From a checkpoint of a small transformer trained on Wikipedia.
Size: 14 layers, width 640, 10 heads of 64, MLP 2560 tanh GELU, vocabulary 8192.
Architecture: LayerNorm before each block, biases, untied embeddings.
Training: a variant of Muon for these matrices, 903M tokens, 3444 steps.
MLP neurons of a small language model. Each row is named by its layer, matrix (down: output weights) and neuron, and shows model dimensions 309-404. Each number is 500 + 50 x the weight over its row's rms, rounded and kept within 0 to 999. Numbers have three digits each.
A block is one neuron, or neurons of one layer that tend to fire together. After each block is what it responds to, as a language model described it from the Wikipedia text at the highest values.

L7.down480:507447391434412441521514476453520405550531539418495541490433455501561479413503533474602544473592569499553440417515469538565435466494519493415639459585495459468469489559410562518519498552520532504625451421391484448530485453625419535426524500540447383383525606522439479508466539515484531515
L7.down724:584517472428554584571529492466474556416565523387563466520413422610543537465493501472402476459426570472479473535549524513396473492507521522547418485515525476511527533481480598441464487460473527530452474569486522544565433580529428525523481490531527480524457517576515522456382511466539497459
L7.down1535:502564543483492453437511561511549431452486439502479504548480537564503505579550513552512535424472442438453520414485439516585526530543550498471465514499454519548505472529465566434516562489510512595379496458506447527518466460507498413520458595449574522624376429541497509505449543543513528511
L7.down1691:538543458524444451473482537500550425430441563573351494570444442504466415515493538491465394533516495485555537449486512461425490508454512418497506545513467561556452415552463519546444556554521626561470470493458525542508478481514541538495605498420639403450529455509446433489440576498452470450
L7.down1722:582434423558516599588448536477520385495511491486568451461478501538457524424453513485512497505465524542541463460426499550538561520415485515442485479524444516547474534488500464466360461496471428582465474633485447569631434514521520464486509465518455502603477489527574403541498550550565442456
L7.down2287:516500412503383559511444443522530493473493592470461497422486542559438574601460492486505549476436464459555497531508519525513483537512441520362486472494504495579561499427592507455495585491448558479521469553475490503512388535469501523551435461506609439581327565632517535483434433446483520562
L7.down2447:450489474505515509477468561449418443552490479541528485372505519404561483504559488378436489458466475388402548482514462498471530582487493485511436556541434520461588499500552515506511578471528465412459451519434512434579488607492471462489541454395521589569478527535534528498436496487522557510
L7.down2455:532447499423421526508544467453492513524547506479502477467559493547563479565495422528498445506591472507461447448557638518443549460488477555417516523487430572482477493524674514499501520560551525521392477483544497476502576443530500493360576533574616409492497493568527433481543541514526450486
Quantity digits and number words

L7.down89:490524552472491528492525569521515513505545525528494440484499572537521542621516528626425495535487516523462481378525537567481550444473468521533515440484501550595550492491399565476500552508425454520539574546499483562439506452514548426504505436433579512467530410491474448466484483513489517450
L7.down326:566442478525483449536473511540505466506412464472529489482505523584462555434569489539339496567485559528538427348596492539595477475516474510508516516488474428593549504526560580479460532521544542525507518613536543552487498509526486530563487467472501441516512399489472523460532464558466493533
L7.down669:462469520496488500503480571469398655453527549489435479489524461446526493546472624480582450514485539458407477490643542407544504451400451515522465526529493454548558464507390554502515495502543556383530496566438502457597531538602457397447515462464508512446529469556453510476526518558486541457
L7.down1090:501487506482473533565493625449556518556507528473515472517452498446547502513509479554503459485490509544505427510587542421447513515480505526360538491544497524606420612473489502534551527511550422528551472479565573510405496410574540428512490556460504544476499496491555496485480529458547569512
L7.down1380:504495530494542523563457466559465543543479486426559521467477524463524511494524509545442473531556446560475436572619491457459468436556477415495503479404555469568489572478457432554527465545573509526463511497453463550467499534541407481392500457449528584459530411569501554442515424597502503537
L7.down1850:464443476506557533497502592527503523576548504455524462535504492484542482532550478521466514617452498421510508514442444520583471515476469486495449544404533433495491512503391588466472587511420555550551548493527413490469563508485510499457446524458480443490576419524516441502486536516579550485
L7.down1950:622605573456574603477536448458438535527472447500488533572561526508485534512488569526450475461475487447503486487429433447645463450515537514475489500481454521484521497478581645470485501419456513482508531483480578618527452446521460447523483469473488480539518493517456456510411631477449556511
L7.down2000:533450577538461493578550434493667509549578567497524489472511488390448517455517468578342518360509425521526475475501665543489541497504514483542488459531441526505546525519448506472572474480472440508462488549455508498514406476522473448445510493549521493648378479587519485469447507588519510466
Noun-completing word endings

L9.down1206:538471429549400510469552522503439455494467462468559460511542528495469486496521476533574601514596563574412544480509575470347457491549421493492553413477471443463429512469524414518524369468555459430574560561430448409540457476601529469525568488605514493599438509627588546507545560439531431583
L9.down1310:515450515551577454466499525575512550501460524472503566508485414592428479569446546581435593486533477560538471498484560433533473440604536451502492447524544466385484515406524507515489486529509478500435500478513591506558518469463495514555514434532502478440548534393428487532633523559530444590
L9.down1437:462379507580521434459515487436489495523463506578560448480519447576404465479455467446541487545525475526382418412489495523503504502503507502531474533466572487471462474619503511603485461440442535426468536437385508509544542461499477523487528540481527503525584382529489541575401506551491517498
L9.down1516:539471370496572501571445451486531405502558527475436485499578494525555591538417495551542519510508496505499547431510484471546496491518495472543483448506539502453482534503542487520585382536443494551468551609435471469506513507512455472638537456354529532388478439513532522572482525437558495463
L9.down1668:327473472493506433498449400511634606521619460524500438518565470520426571495573484505542534492537508501464486517505501500434534505405490508435467358477527484495504482520433467563578497447506431490446481502528484480535583542470564498525533525432491547436484466414474481678470504440474474439
L9.down1734:479458523546540514529501493451472500532561471532499556468456503566568540545528538481559448581479441492433483477469585530475547565476469473521527475424549444450409414482487535570578489428508511427462510483485520517456548456555534510492414443533391452490435442523464478393503503397511586510
L9.down1951:518453456516511455568461473516544519530501528573463500515501584487455474489423475587471487489477490489483509531569600563542495467524406493390498498539489508527564515493387498491549490562526521520484535503534570588572560469536474497594479431524562444483375563522412537517461497495537464486
L9.down2316:498485441538481510405413444449511499605485430438436437470426498431469417577480496589488574422540558490478601457407510506588421581514514490499455501559538457509491497429423405480472536593547474504477511401518469467477586615350467419476446606499467508482515534594469506499485503464525496458
Name-completing final piece

L5.down1419:489468436447574538489563554491434476526480610491494504414518455453493513485462369519490546520532483648538491564447565465501495562485575570475483523477469541413512509549490573536449510462504455395458443718502505537502520533500508515405496546622542420568441503568471524467570461461451538558
Section boundary markers

L5.down2096:525563455488446540532491484611480453413536529434542463581582486569515510543551532446508421435475526577454488493532447551503537600504455612504438499467471438595500555528601537468457610520543482531456365643499457473507516437584601484592538491462543428653481497504513473549442545546483499431
Plural determiners; paragraph breaks

L5.down717:523476458489498487537512494482429581549508518521534521479544486597496430526513369603497543596460435487580583510452537499519513529496412487551594412467460548598494519488479543496488533493539461539477480569585496477564495517462473501505421525432507514580545607463405495464470503363491548477
Indefinite article "a"

L7.down232:510509504545500465511490449447507502488533513527488581474531533454455489456478571463524585471489511504501547372440434478538580409496409452560448471515517509494450468553409521561531519565501376505425468613553514459472433515483500578415487493449591592514491532513464516461534482474458446577
L7.down564:579438526459565404552540475469486555473445629394464512541543554564480499445475467510527497440549464421560522458492488470397473417438449557420542548511488552517502412524501486544506543582572524436473586600519630458481503460631518527426529476479384453542406613553467429492539522470547620518
L7.down640:484498446613528490551427428551573479541590398425489495430622481454414543472473528509459506465490495453495558417462512487588549462519416513475450515551530487425532423481439493522501373533587514482551574479479568483572402508498498494525452578452519541498578473414434490597501468500524549440
L7.down868:556551552596540552498438551519493549522478458462589445528510445441473553499535444488479453433509520578521463480534491459635457498533474470499530541487462556501423450539502458570422531484580484464550496548548523492494557507619518554460526422458558523463510460513463519500455502430626468587
L7.down1791:450485486483471525560480547511584596688513586520476443481440449521544437466427565528471554451521506543547531469479486516502517551501527400551512529425447508550433532563464495473514365499583611552477473562477481503505407539502497537518460404513463462490505577471330556513390538500484552452
L7.down1894:569595520466556517383460481530422550492498502489512508559436485480472500442489440541484451479466504498402503551482494414510569471498600379464565441480526489550511430445448473464385501485504520458405441531513489459579525486500476484436582576484507526476501465409391537478489491586493477519
L7.down1904:627502478446430494521526456545469472481509521533525544512528468474521508538462449467549603491455464477562469496484522499574566486509570506378462574432568497594539435526490501467523487508607494412548372562571545545436423562520623533494440513531463440565502460551480440422529551529528514539
L7.down1907:557530458518509575527575535447583550539568495484530529512556554472508485481522471555535412546535587454461518567541552486402534472443535500526509495479528537458510396554539563549519494455361492472505452627523493509482515509518386555492438513500554504468484475481415435489572468429517498474
Indefinite article "a"

L9.down7:519546465434523520540497443452534514541520438551430486481540464411463458517484561515503508505479564487458479540434542490483411551444621371489446441550475433420586465488460520538523555482469514495546440527529532515433525499477486503545447576520507505429547509522452505538520525544490409521
L9.down325:444524567476519547582512478495557519453521592544463533494541444528547610512500423441484426461441537494407529457475411594513488463525532374531585499460433535434549473491404482456494422450525508537577492575530456504547508493445503522509511460477639560465583480477490479486546554452428538480
L9.down501:502502549569465461457527491575516520546498441530540422441459442529552512553466416578556503449490526575520504555471503546531540484540500463490440517480505488562544548441476491473414476489445437578488514542509435444483535436537517453452517503530493480477392462489537390467501467423398545538
L9.down1491:548445443532548501502529550570537413459531495513502484546515462502504537528522467484452540510478512441556519425419559561503454508443557520583561548555480457563561451494493570478516583556526528547416519421592470507459521508587494497517478414484431444580404513527632575493550473454553486509
L9.down1688:537450439453500531462457501491452516612355515450454501470431484450496476552495475479513490507443577462519501441448437415522527437578534416422572518468515499459555458525462530519613447540490510476483490456487468491456475516430494607537545606455514479451525431552494558554461519485506460477
L9.down1793:573524464463506505396485526414540475490463411475549492532477434518420546502587461488518406416527567501419560551453413538460450528475620480495482550469522490424562480528497515501445448505435473489589579540509573612433478494476493597538532439561489531476401547623564448465502517545564568419
L9.down1798:462539514543518515530473535543458479511396494430482479534481413474601523663472478570579516489474419473536509451503589585513462501454575478490476549482483457461482383649461462480458576514479538509517383545426516419502534522565471472535467454566547440507494495533552470470509546526437538490
L9.down1920:440480526495540540547497630420377494542519480429447522497519471503527558532451535441515601469400556499517523494484383516494465453591506399535423580462627534448691473537494432585442543574467496463538484383505500455424473413519496532583442548477479435493504547520671513505392481554586485443
Copula after subject

L9.down233:493536488493409510461446472437536538505465585413489430470552526476475517512564421513480409579407467584504519485568502579495509484491635618606389524406466381448553462460443526569486481471474452487506537427542528450520454455506476421343481486573567604469509477590581552524504495523484565448
L9.down285:576475474445529534491441466450472547453530506498521498514488561512515411555516492523507409509448506443472522498488488447385473528485454513474539584426531472528517437544599473459522473484455513524528464654522461492510539473481558474585470503522462514537482460515505468431568538531525540412
L9.down788:554496471466547523462461421503442480480457591528490480517502486491469635407501540503583542501545534497538514420476451575501521494488486545718582518518430476491401523492417450467473492484528546499417532539549515507502560483534484524489555522593541473536444539442555569474612504507452527567
L9.down959:472424533519460514442485446508439464582462470528500503488507524494547447620517482524518496419430496544598542438612471543500522527476560549526575476520479425545519545528494537524495505522610420546435476607485585559442441561500507437442480441646408471500495416485492538437500501405513539502
L9.down1415:486475543511453405527501550480457668423528472534454413593557559491561460539423434486487439476484510433448543486570476550474438415461480586512547515486459408449447502456477455482534492467459354492537548564542483461496550454532535490476514513470571546572576539533553539550421502531484466531
L9.down1697:405622589413491523489438554573464538398425596525479481502518579499497558454558512611582427484489581408408564496504544581542496433524518401566564456501584427575566468492415545543519481442449507439480511678493456431489409441555506605398469462505414534696522481529458478472556469469461507579
L9.down1978:494443423530514478536458522460529420446544563519449452511458455455394437543500478449535433482529507502454527479473520536552509496385489435506429489505520506536498575447481495467534434463609534493512513542555502590470431509522518492546510466518552497583477543563535537540537514493391567438
L9.down1988:483528504500560547519633527501478459543503517600545450455572440415443505542545508432484529527549527532432549554529462483461508484493518530509538492485418536523430522526492462529413536467449507444438518689429562473436491461488486487512440533585497508473528497540407485504525589488566452469
Sentence-final periods

L7.down11:563557439537522538491589593447589459539509493533478462471467446507533556512437400480523500527595418563495423528525429465508540479504559474554591496547499503474462537510525528503491485504430477487536455636577445481441591501476411462283544472472585456547454562490564513470501487557449526501
L7.down465:513504483528521499446587488517493499462510524574460471427572499483473479443487485455508451562480484602411441561493535471547484576478445574507485503489375432496432507500483454498459492488511433527556509550484520501493550508576499443391470489483566500481508478570420546455532409535544533470
L7.down973:522468569558582565446510524529454529444484488634508472425523509531493443556537540500509484535570525491491504554540498535491591585495566516491477550489439487519506505550538531542484621454475538487498559519492403516556447457554530533547507466361530463518595487462445452420500479597446435503
L7.down1460:488507553489567505506521524430501512475408481466507504515452492489538429493541469502526451545487488532488524503500471499473586523437579554487477469525509474551495511495474526494523560496542453411428473577578541504433507593533485549222472496525538472540422503499527518446506477453557546548
L7.down1573:443530503561462598479492589485420486498431515478488476562469431420482492461518537593445520558606542574457441491451561519513514588528509450566447489550393537414472543567535476505485486532533523508510524681528494612505521573452500570552541588554538546446473501474435483504502507528399510500
L7.down2364:525546407521558530370526534506518515563499538493460547506514527514549581459433501502563515564424476522575410541470476561482476536525510549543569471545453495492510556575530506497416428578464418469523572642492499503479511554477501445430490538539512417560491500542402481520540547540510475476
L7.down2435:500450425489576540526560532428509378519572442451485485567409527547554496526467481581464534455485503566482548541495469493457532486460538424540479462497522578468523556521390549504474406547524569511429507571510508482454499514562518396480543450458489460608515436419490481494497484523513450452
L7.down2509:504531393458566603515466482410490476482444547509519504464464428570451531572512382480542477497498416580449572604573551458501478469449537560582486514503528539543464563455523462550522443534483437529457553601561479530493523466501556505374417537526462474515427525513504611539529568519444499451
Section and paragraph ends

L5.down385:438511515452508543498457542523600477486431450436458478445487529496510501410508447507501589579385589511576476530551590407524465555502494440450581568443524507452455430498522519348477427465552480499474412472405553408475486551505542501521467477533563494421425494543482486545454489532543477585
Mid-word pieces of names

L7.down200:479521440413440559487541464508425583510596394482564503541443567493560464504521533483418528513561515427498529515496527588465481483514526496511411462517566423494480493498387536527537481510565460495475511457491491542519545456463505536523476503454478432484437469569525488510529490497460473483
L7.down1370:412585479582558480478430484510505490491517482494424489586543561498455478497466484515459493448500398529435519461479423511501514493437454504425546408412515405430592425577447585572564483530462487454392435450483541527476555475516526540476548378520534562409530438478494481551446482544370513487
L7.down1733:619462460517477531506492474425431415506544389581498568477498496470480525419466528590490490446567495518442504475584553466424476438547502491483586447514560459547524452493506563512462562534524478552500460439538567550537453540491511542609506533541427439515420536515497525511557586548364486446
L7.down1895:421508512680575433550488454470550533483587443519490497524545442386550484423507549530484511452502502486450495508550454449469518454491470540453484430512597493506418489592444469535450429518513531443360527475484562486507497533586412494451502554403508489456503445529515474527543490488465486495
L7.down2130:346549467586450536479467462505601532501478437494494490539516483539495505518376473440398544493500418490490486464463515506481435592475435543420427399515545416451524371510457588553529537498526460500532527575440474556576441434524498495530512475440482518362628456594522451547576508526480567522
L7.down2210:504543456516419496473470466455549452508604460480421541461558503562523543501447470550400484471465509498442528477497521539543443518481517528544478419462603513521547462520556560541382312486415500542444522501507449497564531507571427407377422539555466585524537409596513575498485538524485456472
L7.down2490:434535381427482498525445465469529471463497542439449462571480492512489510453512480580495490432479484520463496549493472615520504517498515542434442491425471467482453538499427529591454500552504537560463488384530496563526559566415531482424500441469535509451540384516449504550506473588465559464
L7.down2543:519519525518607430516480469560590518545633482495509502495543497516492533466513563456453515414489491448443439436588547472497495465575575530439404417550521471515451515469490627528455481468450471477467491545541524534547491489412467421493497477436511472514568470561459424482561650607426399428
Name-completing final pieces

L9.down487:601492426523524424444401535383555453493527522570502497403614567477547528436456551517458378487489514572462530425517540527498563541536501467521475471379515468568501489423495449444503466459407505459488521514513432496511480518455565519550531492498500500580527485564521438461491459521529621452
L9.down677:566539612567481493516554395507527522547480486477464483512560411443516557530626551520480494495473459535435496477480502492497503494446502426489513388337540483463518518452457432460511487611556540457538589560484557508577454474497472513519551541526517512499549501519449439546550494500438494488
L9.down1361:577621433464456498413426531536562561494497483469609476516522520450483627474583453538492444549593488508558424401457431492544432445514466505568466428496476552545487515446547535535354436497564573434495546409445506545431533566542476403452568557430454544519451550438491537554621543509466582525
L9.down1476:456499546565516542573486481508553485539507483597517562374450432410559438493504503455510469527512525463446532495477492452481519516378611335507435481403510428565437522525464516475527487467542441467621561405480457444476399491540552469480550471435595477542419512465554421524554482476605621402
L9.down1755:482523466446451552507438485510545533584500489471598498496447464426463520496426487508396466482467544563599498529582530433552379525463493426509476569540571528533498442538533467506494494529522518480478540527513488491585461541463506470428517479473568614492455465548544565519557466487469445455
L9.down2084:581582507440462509379522552511529468481577563495490476407480546477487525447546549495426564539473488561417549483534522482489472460410448503483488516405537521472549508494401484494548443493548456497488568477477498587503503428448424527465513408446504417487489415414552545536602550526548599528
L9.down2109:518497492579416560497538492512415474474556549620504457531483528510562438462548511521455499495524499516499545508502497552533496487600510554465487467466463578523586563510509383542599512545507451539369574508476429539621473478459558571592518519669522437430571461485535552521544409428427464454
L9.down2297:490496485453499483485569510530504542572494543456387497490510533464532541561517565468574478482507521458529543552449505497387454536541481538550513515493582590538462493493496500591467541449529495476436434409549440534547461474397435548507568508516545430475496527404568565578405487474482535456
Abstract noun heads

L5.down926:539461478548476565419397479555509468498533515554455509538417498552519514493487414423505451502486471558535470495496463514472496443513557510398469523540461467491508497603452534466542435516534467499522597507561614455478512477609534473542445537517454513490517482513484507482546591455403457563
Verb phrase continuations

L5.down2142:524511494582574547438485531483545431528467462498542437462574388420477459453508459495385523434559539477548523507443463565528455581464485430508530459450411469476432502499507529497463551564435461589425542506583455516432454558528450557465504514465573479540484539468445444478458597461535444541
Descriptive adjectives

L9.down355:515490472613517512428470568373503436502460503509464464424484514564490410559450548472453453540474408546582517506482474498444517483444509507449425502393472555580552597568495498473422564542550518533552537534430608462484485559455478410522429458449623471579424399510524558442566514466530520462
L9.down558:560484599543405425483521505479590446500515546431459599455546466500507501517550471503496512463546495453520453526536538484559506561451524415466550435563496507554557438441545547430573510456532525496420531534512490560499419463459436510514547454565498506526440517511366519533469505488517532570
L9.down815:474514568484551541453452455558543536506553534408480501509494526481475461510523454574536463511395486449455500452520581515489449508556492511379523514538429467494443445528469514514538465530495537523461463501477449534510526426517558467510481489471499448533493465551553520461450543453497448505
L9.down957:500468533560472500520478465462456499502538502493590478399564494456489450513488552568496454483488549487496482510500529596526489488488495588490587537443541513515521494532493594494555436557491391497473392518507408483533492512551519459482518493508491446551458470467552500450534459496501472500
L9.down989:474571495531509413451548489446478508487501505460375455512487515469525471472495473428465510484475401587398472533450521530533547522450514601501597489412432537433561465524483494440466468477615565538461447484469591450534458455506427514497536471537512491511419575539488550497564414592465503508
L9.down1522:430558534464529505528427559484460587487420513557534457480508562562517520517567496435524545526455499497475533530503533558514511475395488516522543508497488493522559462483489571506391457478334499510527422498507523458549513499554485420555529519551525524476497470586620474457450503514576454448
L9.down1955:558533560502556446421527559559464489518435526533481566449450495504435436404498475438510555554637444533589512407494559457560448474477505635462611538455537574494490451550480505533435543495492445538493467513533500454520568563527492460470420448432427423410502528513446352489572561396480529473
L9.down2233:551493493508500525520446496496507552556527551572485445477480532447570566492539383538522520534521515452483628503522526502570526473538505451493547521530543407521463579509623573450549522492565479445542493487509503480558509461483473550489473471531524508547535528536590416432456376586464571500
Counted plural nouns

L7.down146:479594462544404510434535474456461458491457543589587557505499462477544548502505451418485518513490462470477546544408383581570427528501515558480443492530486577528542493533468636554579447505504342457428514535490459498479523435493645486476427476571523537517504494512468560512448579479508514435
L7.down272:407535552483469479498464514517555467518448429558461537603452427495516578441529538479449532512485503527461463540498486572489518493559454491507478405564435533507447536520517584453524527549551562425463584576530500604580522375474560453578450499440525483506607533576510421510532479496512497484
L7.down623:497502567516506505386510490461477597475505514559512582521544519562565519599544556476551501512550434529454570369486504495553514498556496554564519429442508492499541524497521577560527558490535482414527458556519506462545501506471498439374563487575497435606481379610387508494500465547548615498
L7.down855:528503448557478519483531498537526456538547483490576425478449500541518536496529461516471577523466394471453608503447533502535413462510508462547464544443523417476590457506452543482574528523511519476536591567527467540484420473518534471547514517432442582646447502577421511435460489471458465505
L7.down1095:581463526508498425483431570492531497524565475532610514488418405499491482429482431524475454519552488551501487483413457410479459497464534429580505474590616597573483589460505489405513470497493563552496537437539417460527560516466510471448455362447495527560454421557450563478500398499396525529
L7.down1197:499455423579470594412427482461508397458516496458498441530473499475480570491490539416611462470462513519505453499375410507492487564467489456581514433449480585548412445483449467464436476486480463456475565546425444503415458472483527596597480594537559582430451420533498431538422562563476513543
L7.down1820:510547575588495436497463565440508529582423523437557489540490475516554539371508451525440442453418436462528507470510536515502482543457442567442500497436469445492575509523520584508476455479472486520426505515479455489582430389538535511440456490445499428606406552534525493481449512518497450525
L7.down2185:382495554503515487422540510442550409473555527523507534502550459486481492478444517453536549431430551526502480537434474507657492391473363401549439526503468504484519575490473550591550539508528490481476492536510413413470456489557436507472636551531490445582491446548519520479636499561609561460
Prenominal modifier endings

L9.down235:584560567500479415491520526426382462531453497484489540510485471541657474589425512500437504530485513425480469494517532491552472551534446527594547573546479481495522565545525509506493544539432485565551490454570460541550515506541578537430477410542489505459495529468512512512499450401582472489
L9.down253:616541485432482470536481574497421546464468431518380459546512474448469490468477463503476517502472484540437564529464525389620475443490457499418558504564466496456537464531403580457591511520514503469429471636580528440456483611523502469475445513540569413502485449520370512490425498379428477609
L9.down864:488441558543486466486539532499469489421510480584514470579450509446538455592466548461519573407385545492501468543512494465382581540533554595496523510556449493430525534470493472516512519477556461490590518589485624594504456536585508607618433465520532522602466581482454492402485415438412463478
L9.down1306:470557483592512510513513575425558485493395502421414464488503517470559481490420496500587527512409452493557492617474464424594529568479560396508592510551602450463489433491482388540432531536606480553475519600542417580519463493553568418439551504443450469583532554510501533418479477528478511483
L9.down1661:482452520562558477427627420539458541497558536504470590490523548590516444493418494474583432559499578466506552571459473429463470406460535476481463467488480468471537470570511495518554448532581505445512460511456505511432411460493532544623491554519489538512391547479396484461438503541604460542
L9.down1797:503446568483598520526541435453529432506485472561505502521495518462468518371503523436482567481611501510445601539554407520494474451500518494515495509588542568433474599617441504523504553549556562537464488530382563456543488552471457449597478480551585511607464520563535516578509475522514547525
L9.down2239:494556483519556557541511476503534583476529566440587532439427381526503515459458471564492535522496425485574554459425477495482464452541507524548529468529530516532492491549427501485571533592452503543519482565510485459512453442472517535445471468530495566489493587488425525413511482479467561429
L9.down2414:504444525510484505553550517409446388544519554468555530486478484452598407437484571458470457432555438515573540451532517531462590526508485458549505507505440466571514494426438551551476477488443568445522520554474501511541486505535522591434461471433509421440565453454448477478508544530480517478
Indefinite article "a"

L9.down542:509516597552507479484507562463501463554503473502454498439412498469555538531532430533502371450550531561424466499506555495431471467469455507529443510612461519461465546427496536455565475546474600594498536448572460401490539530480519485578467535587437488569498563415449548494556531588456527485
L9.down665:475579434505532427477595488577455486475483522514455451461507490486517508491586474487442452515440479493484417449453477501495465502524460623553489507549522464529499495476519540568574544480465596498496441536466481439484477526428530469347617516504455461668404577509480519587532353504547521521
L9.down940:435442489562507505452538573476554592485441525621529484449484507527517507512427486574527487488518471405514515451526525430422505475570488533516530473516516476504481493517503522491482523550483533465506478484562538480438511416512447522402419458459503485447495456471521489510439519544499541528
L9.down1115:495473505543405545524435462476454524485458457491513407463509464547431480490555473519501537560634560439452525510444546393544433412546481525456537426510549429406448446452501528553583533487444504505424482477559427523488519503489462496416485551481470476431476543498490479563560538482466521551
L9.down1192:469452561544629456417538454507481434461456454384532540470701564481426410417532512525469448541468547450589453512517403484515547510579516597445558527524482502483469493453551529471599523498544526454478511426534566444530513527432552437529477499412516432586451569494436518570534416472476459544
L9.down1317:550443466545495483642561521555501525429540523484593486526475524531410493561555564478508499536474527464604530558490494520471487568545559519463528505459486483590559475519641487479469446429392567579566486573456469503521524480521474489494513449529535542496497452520627496439481415553512478574
L9.down1638:530517453481508579448462472479476476459411554513519525620432404652575520494503499553458494435487460508562349495505488448481451415553548595484556499457573466456479514562528455476525541455434510595502432585420485541536507490519527461466501497494523432505498485436585464616609537615463454543
L9.down2053:495437511472559575492461464449467442541531521438506533438498482477473523436412540525431486520561552467545516492520515511531520546474489511536486396512583625510568533518451548493524518470529521500528529554531551533474496514494524487441495473550513430516454437515411475440510549512448511534
Adjectives after articles

L5.down1204:561483519513472506525516525428505525567417500347543473535553520465503471568527532571381452528499467397464460483465511568530499495510533430549543603448515515500497552467469530546461541541434459435431576469541490530466505479548533510495439546441500426577596471454446483512515498479572544539
Abstract noun completions